From a checkpoint of a small transformer trained on Wikipedia: MLP 448 SwiGLU.
MLP neurons of a small language model. Each row is named by its layer, matrix (gate and up: input weights) and neuron, and shows model dimensions 64-159. Each number is 200 + 30 x the weight over its row's rms, rounded and kept within 0 to 999. A neuron's up and down rows have the sign that makes its largest values positive.
After each neuron's rows, "fires in" lists the words (lower case) most often at its 100 highest values on Wikipedia text that the model never trained on. A number after a token or word is its count.

L2.gate435,237,225,204,224,242,170,147,210,208,207,225,181,185,243,173,198,237,279,181,168,134,177,148,245,206,172,220,224,232,199,167,214,221,200,153,181,190,215,185,189,214,213,171,183,208,227,244,164,210,160,175,192,186,215,179,212,259,235,188,184,254,211,189,218,182,192,176,220,194,180,209,229,229,209,191,217,174,220,148,212,248,197,145,187,187,206,186,165,117,268,229,271,165,201,178,193
L2.up435,193,191,161,248,176,205,228,229,161,160,207,163,232,224,230,159,220,212,150,192,215,201,213,232,201,164,165,176,210,144,190,204,182,230,208,204,240,224,124,200,240,154,261,197,215,223,183,218,183,231,228,215,244,218,192,188,184,199,188,216,166,217,168,166,216,176,177,235,222,159,164,212,223,164,259,234,210,235,156,223,258,178,159,213,175,183,235,225,136,216,188,200,160,214,153,226
fires in: "the" 52, "president" 20

L2.gate141,221,204,212,172,179,206,208,197,251,161,147,161,204,227,242,214,238,176,226,203,166,178,207,187,236,227,157,183,202,209,193,223,151,212,154,195,166,181,227,218,204,180,149,140,169,238,225,238,204,169,162,185,134,174,190,178,184,245,203,169,196,226,190,192,203,198,165,197,248,167,222,182,254,230,169,214,246,194,200,227,158,208,210,215,196,207,277,216,173,182,242,173,208,233,232,153
L2.up141,211,179,226,204,163,239,168,228,177,186,218,194,209,258,194,202,233,161,257,187,156,168,200,197,199,196,184,218,189,217,151,241,153,194,164,196,183,160,226,194,203,165,198,134,241,195,246,193,209,170,180,151,235,221,185,206,196,183,184,196,179,246,191,218,155,210,183,210,228,188,258,168,204,213,190,189,213,159,175,236,207,188,270,188,191,215,205,210,200,203,247,143,168,223,217,149
fires in: "that" 15, "known" 15, "same" 12, "authority" 8

L8.gate38,250,150,218,196,242,184,195,232,212,154,198,247,187,232,212,195,162,197,230,214,255,187,183,204,210,235,241,147,197,230,209,213,166,236,215,228,198,233,186,196,183,203,193,196,163,182,177,200,171,219,172,191,211,168,217,247,254,195,162,201,188,249,204,225,214,174,191,164,168,227,226,241,225,161,155,211,189,193,195,230,203,215,211,128,203,187,151,137,188,172,207,199,195,182,247,261
L8.up38,199,197,149,194,195,184,105,167,239,208,185,186,238,275,208,197,176,237,229,236,163,208,203,222,262,143,157,196,197,239,182,184,210,227,210,186,180,222,174,105,187,176,197,222,195,194,242,167,192,226,157,232,172,201,99,192,220,228,201,241,211,203,231,188,190,219,194,199,215,237,204,137,202,203,184,198,232,171,246,252,174,236,200,226,199,227,156,261,188,214,208,216,197,188,237,201
fires in: "of" 68

L2.gate268,228,205,204,192,189,207,191,207,175,166,206,199,211,253,197,202,149,200,206,178,189,204,205,236,196,210,200,186,197,225,230,187,187,231,141,170,162,186,185,190,166,219,200,200,185,188,179,208,184,207,190,194,237,216,185,179,211,146,261,133,198,185,199,208,212,191,123,216,199,191,204,149,216,212,142,175,169,136,188,197,160,173,173,211,232,262,193,162,204,200,152,221,214,193,203,173
L2.up268,235,208,165,194,199,178,159,209,222,209,201,192,215,228,196,240,175,224,215,195,164,218,199,209,181,264,196,214,129,215,227,179,168,238,187,155,190,219,190,211,190,221,193,204,185,226,181,198,196,144,211,208,247,200,232,207,154,136,191,179,202,214,178,234,182,146,185,147,222,203,230,243,209,223,184,216,217,157,191,248,207,102,229,183,185,159,198,195,244,254,182,228,189,205,171,228
fires in: "that" 29, "which" 15, "sometimes" 6, "also" 6, "something" 4

L9.gate118,188,246,208,227,146,202,176,204,194,224,180,223,199,221,237,194,220,202,218,234,182,156,218,181,164,217,236,176,181,218,175,214,229,232,153,181,187,178,248,224,204,237,198,222,172,197,218,216,168,210,205,186,200,154,251,180,165,223,179,219,225,239,169,218,212,178,248,222,199,172,260,222,212,217,230,153,268,184,212,223,135,152,165,207,208,230,208,234,177,196,254,248,185,185,215,241
L9.up118,200,205,191,176,213,179,191,176,143,185,170,278,142,206,195,150,178,260,219,168,266,179,196,223,181,215,189,214,204,212,151,150,238,206,217,176,220,164,228,207,218,196,192,204,209,186,187,191,225,196,179,176,198,219,246,172,194,179,198,183,284,199,210,162,203,184,192,218,218,181,224,156,254,216,256,163,208,216,205,200,224,203,177,223,228,203,213,220,209,154,194,206,168,171,255,145
fires in: "his" 17, "a" 14, "was" 11, "her" 5, "degree" 5

L9.gate305,187,218,157,177,180,178,149,223,218,203,171,205,190,215,184,160,231,202,230,153,144,147,216,131,225,211,193,154,224,228,193,176,176,227,227,220,189,201,144,197,181,162,205,167,233,171,233,191,213,176,197,236,188,239,223,171,211,199,229,256,174,158,174,203,162,198,151,205,204,226,209,123,186,230,183,171,214,230,191,250,198,229,162,186,157,214,183,160,212,170,206,123,139,177,154,208
L9.up305,186,192,191,160,186,249,201,211,190,197,213,209,179,213,133,169,229,200,178,233,170,172,248,189,219,201,256,132,197,227,190,211,135,230,236,207,205,151,186,187,199,203,133,210,245,214,218,215,163,183,180,195,150,201,197,200,183,173,175,188,204,163,179,231,181,168,191,253,232,198,213,223,199,214,114,175,217,201,139,191,171,162,186,192,204,192,187,230,231,210,184,229,204,166,214,195
fires in: "the" 91

L2.gate172,169,197,145,193,194,185,221,223,183,195,166,209,168,216,214,211,220,221,183,196,136,227,216,219,148,201,180,152,210,152,144,200,226,196,191,218,230,200,161,224,209,196,155,184,216,136,226,127,202,161,241,216,196,193,235,201,188,136,228,201,180,218,195,232,200,185,167,215,118,191,203,227,224,194,196,239,188,258,204,214,181,120,213,153,186,212,217,191,124,217,169,218,188,268,218,179
L2.up172,216,180,155,213,213,201,193,191,200,222,168,213,227,246,197,223,228,249,224,200,197,215,248,201,209,194,205,151,257,131,135,213,203,181,183,233,200,166,205,216,211,199,185,200,239,219,237,172,204,140,274,191,178,198,234,220,169,172,158,172,158,209,240,205,189,160,215,196,147,144,200,253,192,167,168,279,197,208,216,199,200,167,187,187,181,222,227,186,150,248,169,243,194,225,219,160
fires in: "president" 29, "previous" 8, "pre" 7, "presidential" 5, "previously" 4

L6.gate256,160,263,186,193,239,188,193,209,200,177,242,214,246,221,216,225,196,241,184,220,206,205,151,260,171,133,207,176,229,174,212,244,220,160,191,165,167,231,135,200,166,210,245,204,184,174,238,216,206,209,241,164,209,264,240,201,198,222,211,187,233,160,132,229,171,164,174,189,249,177,197,177,262,186,192,229,224,224,177,208,209,141,177,181,217,222,213,150,163,196,180,184,231,175,214,178
L6.up256,252,265,188,171,215,190,241,251,218,156,204,203,127,232,225,192,240,251,204,223,171,199,205,236,195,199,195,196,229,191,202,229,266,241,313,174,224,221,208,271,196,241,245,186,185,194,197,163,198,199,182,216,199,160,189,159,222,213,213,161,202,181,177,185,175,209,253,218,206,185,237,193,182,205,162,229,140,169,179,239,170,227,205,221,187,191,198,165,185,220,217,209,162,187,207,220
fires in: "the" 40, "a" 16, "this" 4, "just" 4, "i" 4

L2.gate58,219,168,201,177,220,145,214,207,203,225,230,159,186,167,264,227,237,192,193,241,230,157,205,206,164,207,220,194,226,214,167,155,198,250,164,145,167,125,160,246,182,199,246,157,246,226,176,178,225,183,205,201,193,203,153,245,217,195,162,179,210,244,180,172,208,235,202,175,168,196,258,153,183,225,139,179,196,180,257,239,189,213,202,158,187,176,169,169,229,172,141,225,175,196,231,166
L2.up58,211,184,170,163,157,197,227,207,232,201,200,181,167,217,205,206,260,224,225,179,164,186,222,185,171,143,175,234,234,230,210,203,200,215,154,161,200,173,175,210,196,211,210,183,303,208,224,197,219,203,174,177,256,217,182,217,269,193,226,207,247,199,191,199,182,261,255,226,189,193,207,159,211,200,173,237,191,193,171,273,197,249,130,193,233,202,183,218,216,172,173,219,139,237,237,234
fires in: "which" 63, "who" 23, "it" 9

L6.gate438,223,208,193,139,203,228,160,197,238,171,213,202,165,177,169,198,170,194,182,229,161,249,237,157,200,221,238,192,171,210,216,210,213,175,241,251,168,199,181,193,155,159,154,190,195,222,184,253,183,232,202,153,172,218,163,185,191,212,214,203,249,228,209,189,194,149,257,187,191,175,202,169,205,195,206,179,210,215,176,250,161,214,171,202,226,256,165,181,221,192,203,187,162,214,213,208
L6.up438,212,221,214,205,197,245,240,219,192,248,207,217,229,190,188,197,201,226,212,243,200,264,168,180,200,217,214,234,200,306,148,165,246,153,162,174,172,164,192,188,196,186,224,188,256,208,176,213,189,233,248,202,196,196,161,191,182,237,69,243,215,217,186,222,207,198,173,205,226,226,250,207,245,242,255,191,180,205,209,236,243,166,247,198,234,224,238,197,193,191,161,234,158,199,185,178
fires in: "made" 12, "take" 11, "make" 8, "takes" 8, "took" 7, "gave" 6

L9.gate392,170,163,228,189,221,172,143,173,191,196,246,189,214,150,185,203,209,215,239,159,208,132,182,179,195,227,187,206,222,229,210,166,220,207,261,250,165,147,160,188,190,209,216,169,222,240,232,207,188,218,190,138,219,152,173,214,185,160,187,217,254,171,197,216,211,217,222,255,236,183,243,156,220,194,164,174,170,240,195,144,183,224,182,177,201,205,184,186,206,188,235,204,188,144,248,181
L9.up392,206,235,198,164,167,180,145,234,127,225,183,190,153,195,215,177,215,197,225,149,207,210,218,173,219,218,179,214,215,163,218,200,201,200,227,216,227,177,218,128,157,205,211,204,181,162,194,194,165,185,187,120,213,184,205,207,250,196,174,166,231,174,141,214,229,216,256,240,171,174,224,181,196,206,231,196,174,207,191,277,215,188,137,202,196,172,176,194,217,220,184,225,229,134,178,218
fires in: "a" 100

L4.gate261,213,198,183,229,180,194,243,161,218,167,158,205,182,275,206,233,255,212,213,140,306,171,175,203,237,161,214,177,231,199,199,221,213,169,175,201,251,218,223,196,166,199,140,186,184,200,196,216,207,194,146,281,250,228,221,202,183,223,187,181,200,183,192,228,196,187,228,209,218,203,238,199,229,167,159,184,210,155,200,171,181,175,201,164,173,241,158,206,228,231,215,227,173,153,206,205
L4.up261,143,181,218,210,180,193,195,136,249,195,227,234,205,250,239,208,150,225,250,184,265,234,234,224,227,167,176,161,222,159,213,244,217,219,191,240,250,246,252,239,178,173,196,227,237,240,195,215,257,236,193,256,210,159,208,189,171,192,188,234,243,254,176,218,229,243,192,225,196,212,246,180,237,161,165,181,202,172,202,240,197,186,168,238,175,205,253,172,192,170,184,185,186,182,196,134
fires in: "and" 47, "to" 27, "until" 5, "or" 4

L6.gate269,197,211,227,164,209,204,193,195,209,242,187,210,244,217,215,217,193,193,231,284,264,207,199,175,174,221,222,212,157,187,184,215,205,203,190,222,159,157,219,222,175,202,170,241,219,123,228,219,192,153,188,158,171,188,225,186,120,232,215,196,181,187,204,146,186,183,209,223,252,192,215,182,170,186,263,229,229,178,179,234,172,168,153,117,173,193,199,206,197,186,187,202,189,210,138,198
L6.up269,226,192,206,118,192,173,194,214,202,186,215,185,189,208,225,163,160,214,163,188,229,184,219,197,191,216,158,249,194,239,211,154,169,230,217,275,169,213,171,204,154,219,186,151,186,166,174,276,186,222,201,171,169,212,198,222,213,202,171,247,175,194,172,199,169,217,168,238,182,186,196,222,205,230,243,173,229,205,190,228,217,184,225,182,218,220,241,152,221,172,202,164,172,211,201,246
fires in: "at" 100

L4.gate214,185,173,184,218,191,161,221,225,218,222,204,191,213,179,200,177,234,185,135,193,227,127,222,196,150,196,174,191,228,186,190,194,150,220,159,232,203,177,206,249,175,194,184,231,139,225,209,183,160,155,184,228,194,220,172,216,209,201,248,200,177,203,243,174,179,200,196,169,215,246,204,162,240,168,196,208,198,268,175,179,233,189,191,203,238,193,175,241,234,209,208,207,234,219,168,234
L4.up214,261,174,200,197,200,196,248,176,146,187,224,243,217,227,199,188,243,142,188,159,184,214,230,164,154,177,235,208,244,238,186,220,198,214,178,183,195,203,224,195,198,169,166,253,228,233,214,189,187,166,223,176,156,196,220,241,194,300,185,219,169,227,181,190,172,199,234,208,188,197,201,190,171,164,183,176,237,193,200,179,198,164,191,152,210,168,147,212,215,191,163,147,201,241,217,164
fires in: "on" 54, "at" 8, "succeeded" 6, "among" 6, "votes" 5, "won" 4

L4.gate411,214,271,235,194,171,147,212,233,193,175,153,232,189,202,238,164,165,202,235,190,237,167,201,159,168,167,263,215,204,178,255,203,143,233,227,194,220,188,268,291,212,201,184,229,170,219,229,164,246,191,220,189,205,171,179,209,185,287,247,213,155,212,147,190,169,195,207,212,188,207,220,192,208,200,265,191,184,238,156,234,250,216,200,185,196,170,233,224,184,236,212,205,197,212,238,223
L4.up411,192,159,141,186,233,188,200,248,244,199,178,178,181,202,206,195,175,247,181,228,153,255,213,186,221,211,216,243,234,180,219,215,140,189,193,166,184,265,125,217,212,223,191,154,193,162,207,169,189,200,254,265,194,193,260,215,157,223,160,168,183,205,171,169,208,185,236,162,295,184,224,207,204,188,231,236,208,234,233,188,196,181,155,172,187,188,148,154,202,215,189,212,228,149,192,141
fires in: "at" 25, "in" 18, "located" 10

L4.gate197,206,153,229,198,223,207,174,196,208,215,227,186,186,203,170,158,201,219,216,227,171,245,190,203,144,186,215,265,214,182,184,268,250,187,259,238,219,177,231,191,185,234,199,194,188,210,221,206,205,233,247,233,195,183,213,180,152,234,212,203,231,227,151,190,223,217,217,171,212,172,212,218,174,130,274,191,157,228,185,145,206,212,197,205,163,215,266,253,249,167,230,236,216,178,212,217
L4.up197,189,164,206,246,173,212,177,200,254,247,179,198,234,219,224,118,178,179,219,164,197,228,198,206,214,205,178,220,226,199,204,230,226,202,212,226,171,202,240,227,185,217,214,197,140,190,233,180,198,176,206,184,187,158,215,183,184,229,176,273,201,202,210,185,174,168,231,184,151,204,224,236,180,125,153,221,189,234,194,180,209,191,246,160,191,162,239,286,193,188,188,150,127,169,199,218
fires in: "of" 34, "to" 13, "alongside" 9, "find" 6, "included" 6

L8.gate192,204,242,213,223,169,214,160,147,209,217,174,216,182,202,218,209,210,282,207,208,117,252,224,213,140,223,159,196,171,198,183,217,216,193,233,209,167,182,182,179,154,166,185,158,203,213,219,232,193,198,187,178,206,176,229,205,176,186,167,171,198,186,192,220,174,266,211,220,211,149,193,164,218,171,189,186,173,234,221,215,205,176,213,193,198,205,243,206,192,205,213,147,177,219,199,193
L8.up192,236,223,174,210,191,186,170,201,265,196,203,216,178,198,197,165,200,204,173,171,207,190,185,160,206,231,231,223,184,162,193,179,177,208,239,239,197,187,233,202,157,176,201,227,237,202,207,175,239,208,185,214,211,164,263,220,242,249,140,206,183,181,242,191,209,209,166,240,196,151,204,195,231,234,200,271,183,195,181,183,270,213,158,238,239,232,180,211,177,263,186,175,212,187,273,198
fires in: "a" 71

L2.gate340,213,232,222,188,213,208,217,256,182,195,188,203,206,228,189,182,154,186,186,186,184,208,217,199,182,196,186,241,183,244,180,230,176,192,226,249,232,149,178,201,196,222,214,185,217,168,197,239,227,168,170,179,133,207,226,183,174,198,197,152,228,135,159,182,227,164,211,228,148,207,188,160,192,174,197,183,221,211,216,260,244,213,189,179,191,205,185,170,201,201,237,157,194,239,209,178
L2.up340,157,206,194,216,246,229,258,155,218,175,176,170,181,252,229,227,169,210,221,196,220,185,192,184,204,216,195,227,191,229,209,220,221,188,198,165,198,209,195,240,154,232,177,222,234,244,185,160,247,178,241,231,146,173,189,177,168,184,282,186,192,197,205,210,185,197,264,235,202,203,143,157,184,183,202,218,169,207,208,177,228,232,205,195,180,154,210,178,189,187,233,150,166,242,272,264
fires in: "its" 66, "both" 22, "between" 6, "their" 4

L9.gate144,177,196,215,207,189,191,204,192,245,196,185,195,239,184,257,223,205,160,278,172,161,190,165,164,232,167,182,200,262,231,185,238,182,226,233,238,204,174,204,182,242,243,186,238,228,191,174,198,149,201,196,176,161,171,236,248,205,189,240,273,211,225,191,143,237,167,219,169,203,229,171,193,198,173,202,202,200,213,190,174,190,191,228,211,233,240,212,201,233,216,236,231,216,118,215,241
L9.up144,184,183,234,229,148,238,244,196,196,258,238,234,193,205,240,177,154,133,237,218,194,228,260,190,175,212,171,225,192,197,246,207,172,166,236,223,193,169,202,199,203,279,202,201,213,114,179,158,238,153,208,185,207,231,258,182,180,200,197,230,225,184,205,133,154,186,165,213,233,183,165,209,189,194,150,151,182,233,192,172,222,212,135,192,247,216,170,249,196,209,210,205,161,243,233,174
fires in: "on" 47, "museum" 7, "techniques" 4, "footballer" 4

L6.gate148,212,229,261,234,238,219,178,131,213,183,210,252,255,198,233,225,211,237,146,211,176,165,179,157,227,160,179,208,219,192,214,157,223,194,195,213,187,258,171,199,212,177,215,262,231,200,219,210,198,185,210,170,171,194,223,245,194,231,205,195,194,196,173,215,270,235,186,227,245,240,236,234,195,258,165,202,160,194,217,264,191,190,186,208,200,189,160,191,188,234,252,220,187,225,225,202
L6.up148,231,204,175,215,190,152,139,219,238,205,199,251,198,134,197,211,238,232,118,236,184,161,201,158,164,221,213,277,224,257,167,188,240,209,220,230,186,238,222,249,205,212,220,185,181,176,255,188,204,184,202,276,198,185,230,195,198,199,205,259,225,238,199,214,203,160,204,184,226,180,200,202,195,215,189,190,176,228,175,184,196,201,214,168,206,237,160,215,172,191,199,235,177,220,215,158
fires in: "on" 93

L8.gate176,203,255,184,201,136,211,223,197,184,176,179,272,205,169,201,231,246,199,190,191,211,215,223,167,194,174,273,157,199,247,235,236,242,208,282,211,210,205,181,201,166,202,195,207,170,243,202,207,218,210,188,186,190,174,185,209,230,209,234,212,200,153,219,181,193,173,237,204,142,167,196,183,190,221,231,213,223,200,193,158,227,154,198,190,220,223,201,161,198,205,205,238,177,184,206,193
L8.up176,242,207,135,218,175,233,207,221,198,167,197,211,262,241,173,206,208,198,191,228,178,218,162,183,224,147,246,193,165,229,232,185,222,234,269,205,195,217,231,191,251,223,178,214,213,197,238,196,249,261,181,225,228,231,216,164,215,193,204,182,237,222,183,201,217,197,243,201,201,106,125,143,199,219,212,153,243,216,175,194,230,142,222,176,187,218,230,200,207,186,209,243,204,191,193,164
fires in: "the" 19, "his" 19, "s" 11, "to" 8

L4.gate105,190,176,233,176,189,197,199,231,228,195,170,182,221,121,225,181,155,177,146,223,181,210,239,119,203,198,231,255,199,212,199,174,158,224,193,227,181,204,268,200,169,151,191,185,186,206,233,210,188,225,289,256,222,153,210,211,187,202,189,219,181,163,181,158,193,209,202,210,262,199,220,202,192,193,239,190,202,272,191,186,170,205,215,217,213,203,203,204,215,175,188,194,212,136,156,233
L4.up105,237,165,240,177,202,193,142,168,225,194,212,171,264,186,178,182,195,185,187,122,202,190,260,209,194,191,219,187,249,162,171,230,212,156,177,177,195,205,208,187,190,158,190,166,213,220,171,184,181,179,247,218,184,180,219,196,160,205,199,181,192,206,226,198,257,175,215,201,215,239,241,201,156,157,258,168,222,242,177,186,207,185,140,178,203,225,146,203,175,120,192,195,185,190,184,204
fires in: "to" 36, "at" 20, "joined" 9, "married" 7, "against" 4

L9.gate404,206,177,174,191,176,231,175,208,196,218,216,226,198,177,178,236,230,228,237,186,193,178,188,202,208,179,188,194,244,220,199,201,204,160,183,234,212,181,234,207,126,202,210,205,207,251,208,243,260,198,228,212,198,209,192,213,183,234,229,197,181,248,158,209,209,224,180,227,190,172,193,266,150,206,171,206,219,257,158,207,154,204,177,255,246,177,228,160,215,183,236,251,249,155,222,236
L9.up404,204,240,220,258,174,199,173,150,187,189,164,246,226,211,240,195,189,211,224,206,206,243,220,186,214,174,199,228,186,183,234,207,132,212,222,195,237,205,207,228,212,252,190,193,214,188,231,188,201,186,233,258,190,204,181,199,250,223,153,186,214,203,202,157,211,223,225,200,245,222,234,218,149,229,223,181,184,201,167,232,163,200,182,205,173,213,221,144,211,197,201,195,177,194,169,214
fires in: "to" 60, "adopted" 4

L2.gate345,216,171,173,179,163,184,166,222,222,252,214,222,159,187,191,169,225,215,157,245,193,178,280,242,216,194,163,169,185,226,253,204,233,174,227,170,180,194,225,196,208,252,187,197,169,206,189,202,232,178,172,220,133,182,154,184,189,170,228,161,187,234,233,162,202,227,217,187,180,157,172,198,225,155,143,222,235,180,200,176,183,130,189,178,210,179,224,194,191,149,183,217,156,206,238,181
L2.up345,211,151,187,210,124,193,218,236,132,243,187,188,173,188,154,177,199,197,174,225,241,201,218,234,219,201,196,147,215,192,239,257,210,150,209,222,196,192,146,190,222,263,255,184,204,221,206,211,198,193,162,188,155,207,227,236,224,199,198,204,184,179,220,234,203,205,195,178,174,196,189,188,129,160,213,241,211,158,231,204,223,174,168,212,145,130,230,188,222,163,207,235,210,217,191,130
fires in: "when" 42, "where" 36, "those" 8, "which" 5

L4.gate64,220,191,249,224,186,189,256,145,204,213,195,227,220,227,208,222,221,177,208,177,231,179,225,203,209,178,204,211,235,197,240,161,205,163,260,208,214,183,208,211,151,171,251,166,203,202,179,170,237,189,181,206,200,162,184,255,209,120,199,234,133,192,221,248,196,222,244,249,194,234,270,159,187,167,212,229,203,204,202,213,217,211,153,211,192,191,168,156,202,227,233,177,223,205,162,209
L4.up64,259,208,256,224,204,231,272,218,204,206,193,189,168,271,207,235,201,259,213,204,147,241,193,225,248,212,197,238,196,186,210,215,228,216,237,191,246,180,249,198,154,178,189,182,205,245,171,129,259,219,184,215,187,191,218,210,197,178,200,222,187,250,192,186,203,259,215,181,182,222,200,190,129,146,242,221,210,198,219,189,219,185,198,195,197,208,247,164,194,190,209,216,192,205,186,136
fires in: "and" 29, "s" 21, "the" 18, "its" 6, "great" 4

L6.gate216,166,178,186,189,170,170,267,200,213,211,144,169,198,234,253,197,199,200,214,118,185,228,180,150,244,148,243,277,174,181,218,200,280,221,214,204,247,173,227,172,189,199,229,216,156,227,252,128,196,220,173,153,224,220,217,195,247,198,151,228,197,219,206,191,216,195,218,214,193,201,196,192,154,255,194,247,247,169,241,227,193,243,168,224,165,244,198,178,187,258,184,213,159,170,217,231
L6.up216,179,212,172,161,128,222,198,237,209,184,187,210,193,218,193,219,233,197,164,219,186,224,207,217,179,227,225,174,291,146,205,168,272,147,224,187,192,177,193,234,171,221,217,187,184,206,215,226,210,172,158,163,169,207,148,204,187,188,149,232,211,196,171,205,211,230,193,209,214,224,198,228,224,198,197,208,234,227,230,185,205,206,161,223,197,247,185,212,204,281,203,220,206,213,224,195
fires in: "and" 33, "governor" 8, "president" 5, "minister" 4, "of" 4

L9.gate9,180,173,190,157,194,196,141,227,211,183,189,257,195,203,224,227,201,231,233,252,167,170,143,171,178,168,215,155,226,167,202,145,221,219,317,226,204,148,214,166,219,180,133,177,174,237,171,227,181,183,163,200,214,187,255,213,174,151,160,210,209,171,169,167,220,184,219,240,199,200,171,156,204,196,249,197,189,212,223,163,204,202,132,210,175,194,172,168,178,157,222,224,197,200,202,180
L9.up9,234,244,186,203,180,147,267,184,226,184,216,210,192,202,197,231,196,156,211,160,174,173,185,177,242,174,203,253,225,213,180,188,230,241,244,198,155,205,217,191,155,181,225,184,224,201,169,215,173,184,204,201,286,201,201,226,247,210,180,169,201,129,192,121,190,152,215,249,193,241,195,153,219,269,220,204,198,238,224,198,188,189,220,168,195,183,234,193,253,216,230,248,243,150,209,180
fires in: "a" 42, "his" 11, "s" 9, "year" 4, "her" 4

L6.gate243,242,185,225,142,145,210,211,221,234,189,183,274,198,206,237,145,152,224,207,238,259,191,227,219,222,157,177,189,201,213,137,208,172,238,99,183,228,232,189,207,191,168,189,208,179,204,162,227,234,190,241,168,207,225,235,207,217,219,135,146,178,161,261,235,234,179,193,197,137,251,187,215,180,226,189,182,220,192,188,200,176,183,218,232,222,230,197,128,138,201,183,226,204,208,231,159
L6.up243,218,174,184,186,242,223,181,139,191,223,212,193,137,208,222,182,272,194,163,207,215,232,203,199,259,203,162,223,224,250,281,231,202,172,164,263,179,207,225,281,165,194,187,174,194,237,161,176,196,177,169,187,180,225,183,220,213,171,260,233,238,192,219,182,214,156,217,209,180,178,234,207,200,233,223,193,208,209,205,253,213,219,287,227,224,196,175,232,214,156,160,244,192,185,207,227
fires in: "it" 32, "government" 6, "governor" 6, "investment" 5, "construction" 5, "teacher" 4

L8.gate103,180,161,202,211,267,207,204,178,148,192,184,218,157,198,222,193,221,195,213,176,200,209,177,223,223,209,231,232,260,187,158,224,211,195,218,270,212,241,211,164,178,173,185,184,183,160,197,200,188,238,225,125,202,262,214,188,185,225,217,183,205,198,221,175,171,211,212,209,227,211,289,223,186,201,205,209,258,226,163,170,233,187,208,246,248,215,201,192,174,189,213,273,167,145,190,230
L8.up103,212,142,195,168,221,221,228,164,262,217,220,197,176,228,177,210,206,188,190,217,263,132,165,185,173,160,206,211,209,161,202,196,213,222,225,182,201,156,259,211,215,144,212,171,124,241,238,219,192,200,190,192,211,255,209,228,200,207,229,184,205,122,222,208,190,201,216,188,217,152,163,218,191,164,180,199,156,155,171,232,235,215,124,206,177,206,200,209,179,237,176,186,154,204,234,228
fires in: "to" 48, "a" 19, "s" 6, "is" 4

L2.gate150,215,162,200,221,198,194,184,176,175,203,172,182,163,226,200,237,173,198,210,192,182,181,221,180,195,201,179,198,172,190,182,276,249,185,223,196,212,249,215,194,181,213,189,185,222,229,186,236,156,176,167,205,230,192,197,142,237,199,246,194,193,209,200,233,231,193,193,189,176,239,235,165,235,248,172,205,221,277,223,251,188,148,171,215,225,253,206,235,186,250,186,180,175,192,203,208
L2.up150,253,169,191,181,187,152,215,238,191,196,181,152,207,261,212,186,241,168,215,186,175,188,169,166,196,217,165,137,202,150,225,182,165,200,200,177,209,149,186,227,158,220,214,204,207,226,259,229,172,197,172,205,210,180,217,194,210,205,183,260,115,218,167,207,170,214,187,128,201,203,225,167,206,206,234,196,178,208,150,245,198,187,150,165,217,208,225,221,202,194,161,225,117,195,234,211
fires in: "the" 71, "that" 18, "this" 6

L4.gate309,167,194,152,200,219,192,233,194,228,164,169,198,173,236,201,232,243,217,225,204,159,176,190,103,209,203,188,197,197,205,220,172,226,177,197,195,181,196,193,110,157,193,219,227,164,212,233,212,217,204,187,148,216,211,190,186,219,175,197,231,192,210,195,211,181,166,225,256,227,163,248,200,268,210,208,198,226,205,192,287,217,244,194,181,201,245,231,201,244,244,153,211,224,181,181,201
L4.up309,197,252,194,179,195,196,239,167,218,198,172,254,178,194,241,222,208,209,209,205,163,212,224,220,158,192,169,156,173,210,169,215,184,177,185,178,197,223,179,209,208,212,195,197,211,172,193,212,216,194,213,205,276,145,173,204,228,162,153,210,236,222,207,213,172,166,196,225,187,184,202,201,154,252,208,159,231,193,219,214,193,200,179,200,194,236,243,222,171,189,177,210,176,192,223,203
fires in: "and" 93

L4.gate203,233,210,180,215,206,178,237,224,198,197,211,231,212,170,198,169,213,177,206,152,225,222,192,170,210,215,225,182,260,184,153,201,164,193,135,182,194,195,223,182,139,218,177,229,217,206,187,162,232,197,194,204,182,239,197,150,197,214,182,133,164,166,222,188,219,167,185,243,165,174,206,168,223,208,183,169,211,229,188,224,172,182,208,192,211,242,136,111,180,181,217,256,182,219,230,150
L4.up203,170,197,195,181,205,208,249,261,248,195,213,172,219,223,215,252,186,197,226,203,200,224,211,172,170,251,262,221,200,245,194,177,211,221,161,236,215,189,256,210,175,188,194,169,207,236,225,164,134,226,165,228,239,213,208,158,202,173,253,185,158,187,205,162,205,220,244,224,176,232,170,208,209,218,212,227,186,116,199,204,193,219,184,179,197,190,186,185,188,231,226,195,248,219,148,252
fires in: "there" 21, "this" 11, "however" 10, "that" 8, "adults" 5, "figulus" 5